Weights of a small transformer language model.
Size: vocabulary 22627, 60.7M parameters.
MLP neurons of a small language model. Each row is named by its layer, matrix (down: output weights) and neuron, and shows model dimensions 0-169. Each number is 500 + 50 x the weight over its row's rms, rounded and kept within 0 to 999. Numbers have three digits each.
After each neuron's rows is what it responds to, as a language model described it from the Wikipedia text at the highest values.

L9.down826:508555527502531465477526463407473507439451479435467652487493507505533470500487486495430466552473507522396495496581466522476524501552451492516439461479521537460468469523426454568599478497468394384486563517528621558564496485478581660496531496448528436561468539499507541472460457530492549563524579476512509521466579631463428525464487445434499403531567429544487486506424478531616553564458448531605545518484469508526474399490516594462513499476455382434512496530463631458533508513533460472529532544488517546485481533
Tokens inside titles

L3.down551:481515441577523506438517579514489472573577467598525548516463548460561574410486443430516694435527566458541529527523512538531454579583533466514480522627526493476543585473597545523555474511502474492495610463494598544399499443437439435440583551539539466508531575552518517565556570526467514502490576454500383509516534592544498547430519486565605450412543554412558465461508459520455519512489456575469594524532465483499472473467478508598561526495448534495507464494482497497495451503531432511583514451518565436498498465
Ordinal position adjectives

L8.down1537:476543491512499448430560460514551577446454603412493362566582468475585537516572580531535490477562582452549394561472542466493508509570446427558587459538499552457540552438587555507496477443411553460463433466511488487444444439483436566492495408554515438441530496521480530534493504498467470489547583455538470488554487567543505470547457394459495547457549516449479515501561511498479533458452489554472424438394548579445533557516439479508505543546417436507446509445507545511587477592466526570493530479477480518428446503
First and negation words

L9.down621:547605502504511456530485476552541483499465519447552471478502599446547484493435545426527542467424475466555427496548594507539463465472509543538528476503504557543532469457491428482505508546589499449482538461429572594488525509574418486463442537517526506439560496522527522514440544533475434492397543436544545399453462546456452607438497528499654437550488500563561419554493542506461452520568530541489467515564512503620557514466512538444483471403540476546496382561556553523439411516461537568559537468476567489555548496
Mid-word foreign name pieces

L8.down1557:494464600501483603476529496614514585435465521450566429614428592554484511495430425448466477530461521501606491492531427466419498484463495563553472605526506511509528498477481517439487516605421535537549475550505505446554448468449529441488464513525529506516475568512489529476521514488467463464414590506511560429598511535503525559472526495518438477489474462422534453457519477424459499543537513475572551445469483539490594429510463547546555481567496489493464499461426484538448521491541545550587508499519533413519368465
Material/instrument prepositions

L8.down1157:575459471449521454565557555548468469441499440597507444470448529425569427446473444446474436492554513558517567459484511532454485448611486501401644504499555519576528472530552491493568578458427442521481513538497482440405485548441516475506487388498544502549519492471443561535548622467529466525470482494503502444461417556469497485456567535526502324543541443559591406603526431431499589572466522534404536544504502521522515545597454569525561451516573468498518506491506554484564465418516501469549578503585557492507460570
Wiki section-heading words

L3.down798:530484518495472441483554619450449503503487569539484438464508500524547550497461495548579531521474520460517519503371502534536515509479492482486546461459488461514588534544432525506620446448532457363567525562497418490472487492524557465492546489489488499546468497560467522526491506385451544531501474579466490427457525497510511546518542528480441451519486544556565434582490522503521582476487379553563471500507467514434444606471425475484434453518385401569485540517449522567628467538498505553553485449467544445557398513
Mid-word fragments

L9.down490:461547498547504487570432462580490406523437431597491550413517495431552525518549479527506446441550503488512590386469459517456464503597467485438470488559535504472513497579522506520386504401475530426448497523493543364546495560540528403441458490507553505532493489570484383430472511467532451580516592414480491526568560510578438494527460396539439457416486513525508493478451510631462524406493454439471396493441521496474492476530446548403567467513430508473505499537547597554501508578529534532439548572510636447482524461
Named event/organization start

L3.down1694:485530514527504489524505437515515489547415518541491425481562510483473485492485457560435445473529552548399500465569584458495476420496449512496452506477445521528569540456459499480601518424498558518527475487424501452505487474403409578497447490503489572546484456446468385504545488393483400469525528445565548493508478478519527463665465498500479447478547538426512606436457641557463588482469504453507484531526535494492490465418500435560429491528431507538485643499523553502453501458440598506477562544566563541519508403
Adverbial phrase completions

L3.down1635:546480622456520473441497501491527495489498515481496544464599442502493461462551503482466518413516479543525439515466423479448495452429420490471469456498458542449494474458444495585456520552470369364480475540584424507430510556468469419451475427418480544529502439479502444493482571475537457531421602533495471503497485522458536512458486499439546506469528570524510443614498543459492507520527508474511417493445487461466505462573532599494435531498528541419461446477446504512371530466480589517507481466466536462537464582
Inside proper names and acronyms

L9.down767:507500500472493542565467481614456444498575599534517598512551480504518507490469589522481406564512566444524528507382476484576504504512507481495568500480442593453550373400499570529506482499497484638459549413406480494588505462536385514545459419540416502547478412505467495525584527478536457560537528542478509529575423453511530483441415458422377520455586527532483475550406521482507511491435384455456470488475504521509525574551451480547489489458533567555518499505543598589426595488512563483508565525435506545497516566
Score-separating dashes

L3.down908:447388502435485488479545467560532448417485517478489477584565555543525478537508462456415542585455562522511550400512501455634476610591491575579506553651539424504436504471532551551449512522525498526602450438534514525511519448536442463460437462526568446548615500453569454552525463525470504547523487464479518430572487476471498432460575525526519417518498536484472484496463420535527508613498526431569562545468411660494377510496493561582476597544594475540433560469374537441469465482462503430572423520513505456423494523
Complement-taking prepositions

L8.down474:503514503521422475565437575413472532494429617571486445664387476415566566456507511482515511601492417507471527510491492590514524493448513544462491513449524550423524426526513478522514509571471514650511642480493480407502490464537439444494539430515519497520493478541555499354401590480514532522470465380502475463442448572464496522483408441484498489445508556491484550456509551560447433473494474492577488512497577513500575457503551443494462567626475469413532517520497559647475501502461546474530483532499549596526518608
Number-separator punctuation

L9.down859:522496463496471591499482566576480505459520495487529541530543542526549493471547543517448533458517500491530518414509433446511482527527491505498487466614478543445509488422540526483512531580481492551462514511449506525367500412512469486514523504547521580525572499430416466493605492552544411470570503396530419508544534550424483402480425526557537546540530461435511414512551504462486481624556493589597462411457437552385445566416505452640558467560449436458581520490439548508500510500523585497542549555466480571539440475
Noun phrase openers

L3.down1518:433472461423548589557552524518433428511503480546441424566459542504503463538530473503503610548463439490551574541511488483590561557506505568416450525488533478478473550484497490499561471418470526431491408434542468468590459477422519499473423397472433515545517492514457490466440477489393478623516559520439501439499438493474585465366456402508514493456509517439483497467559419451540460571523489453511455445568483482488468454436519482517534445443500507458515579515585553635447458521461550566605448519465476480472510480
Mid-word name fragments

L9.down1072:490443522493476542429496562545571613463499464547564413530469537527507496526482509424427476472522499431554501489547504513501430467504510458586520546537484516586451515501510477502490480656479513504532458548493463537461512529620490561551482485511470491527521506545464494505544567550549631479447409538542512616546496464463615472563471527530489474563545481560467496545524497587528573454605492438574459489518449520532580404520396531549513454519538519592551476501451505446530503538527469485502421603509473444388522459
Predicate head after subject

L8.down213:546523523466430474411441525492488603494542536505435496433544509574357505503495465500350562521528495568528406469494427416513561509488587577479503471499561432359458516538517532405466557497546432434474434538537476522474445554540448532423476570451455503454586510401529479506529468513497539518492489469564458411469484522422503512530493458575544427510496422514522592508536524470512577562544511481421476585514452577468553489478546551524499468515547543564559504469496487548449468390550551396557499550383455484512490574
Sports results terminology

L3.down1145:476555478546542471452547541463526559532486559395471508554426456464500501466520447662484538469505512503466512473481545471512436477560397448441348527451441518404507425547612586508569514450511440543516468476515483509513427590481493472588491558508387449545454569542454508481552478508521539497438546552444485556469532409471570449463484425523471445495472525534472454460467435500497485449461604523508565429418440504524466520533557538460500493534503482493534521505438434532522425563442403431475497538537515453487515438
Score and compound separators

L3.down681:480492453517547449466585509480525528455420547563563423589468452434494503500429366448505544485532414503428532437402461534477402505439474507420423434487480495429437502560421511460509448538451506551528549495602492506456571468549431480568451501453450437479638536576478500457557551469486465514516476453451498485595487497478435525480472428388620517451504525571455505427461535409515586455439470521525475452455525529518522424485468479495587544486536552528467518636546459498455510535461491494506574537516457526489509432
"as" and name fragments

L8.down1826:536503599531628564455480446483503569593455520486516515607505509521454558454501455535531480348471431453462539506537483479454425494487458517463424534601477413465524453570453506532586466370516518480405468464488454495453539430504497500467465425500538526468578489477492621494512624495456494494508466504459486544491540388503548568412489522541507499396552479504474521410548487428469484592504435445460562442494455498409592530480527541433544533532444452512487556474450508607560448494536558434543504574557482516409520460
Sibilant suffix / "as"

L9.down1848:471579628577497524539499511515548490526530473459463479455449464587487485538463440545510516534471491515438582464476516460405405479547414483389481473492386468519497484505555588484534598527523466522485363556426526538490525550543449424372509502542504527534516487623428477381529468466571437548501533490554511501494470453471460578464539475486498533467549490509479474501530578423425514484525491531586598537600434496569469572464513506439475450598511463409527492537523571663536455537446545513477524501532425480450445515
Clause-final predicate completions

L8.down220:462500550493520477502509513482465449446495537441549455558470485502477470537444585471483528438521470539476420519450473479525391562456463402572529488566523570466483526451472508446485517444569511422537505492446478497501623562439516558457535516547472471528482462647567509451675585441534505467548521503497452476486509609449532496521509425459530513475460594482441414461515481566529545470489528461559520417533522626491499369462560570586515514465523570551417342504534545577493505466478555603466517530518530544544540603
City names

L8.down1150:506441403425508483505471437516367416600498515526461553585515473571536471547564496538496446418429495552538447479569596554476518472438433562431481390522520432563467445524424444518442467456611601484461452432494474461480461473463528464487491550445477494450500513447525509486556445486543574471500471537511469503582499567460500491603487430479449458465487617458485655473431482434484542493518498542522520492476483534391553454549477484487515523466497542538504506391496611520517590568454556585476456504467470488470489558
Proper-name start tokens

L3.down1829:471570513451584492440580463466487475548534523530528513437491486522495454557478488524497602539461532530485527453569452471452464440443537436564461483466462584503539516455431494390433490464526396488543480547470455467495534540494480387484574468509453460565525525482467554515476481485589527414484474471529437415468505473563604456509530550486467493558559522450355546410491487451490460518533379447502456445573529592507478492477511561515493509519534499464482456448519468511581436554510528580528478524460489478387418530
Name-completing nouns and word pieces

L3.down1376:516465435514438446474470526457486502568482532504592436554393433495537613479551499526493584351548430468430547477535509478417501448524468527508527454526492507505527488499527545473506546458475458421534493454515487412428560385484544490563540421494483536464458475533387527557522471509459566503431470538568395481450557502476444420462411458469459492518482618558574449449479494527518558499480493523496578522425502555435443468501456482580552536641503534517511510502429491431550497570493410567519481493525480515541608463
Article section-heading words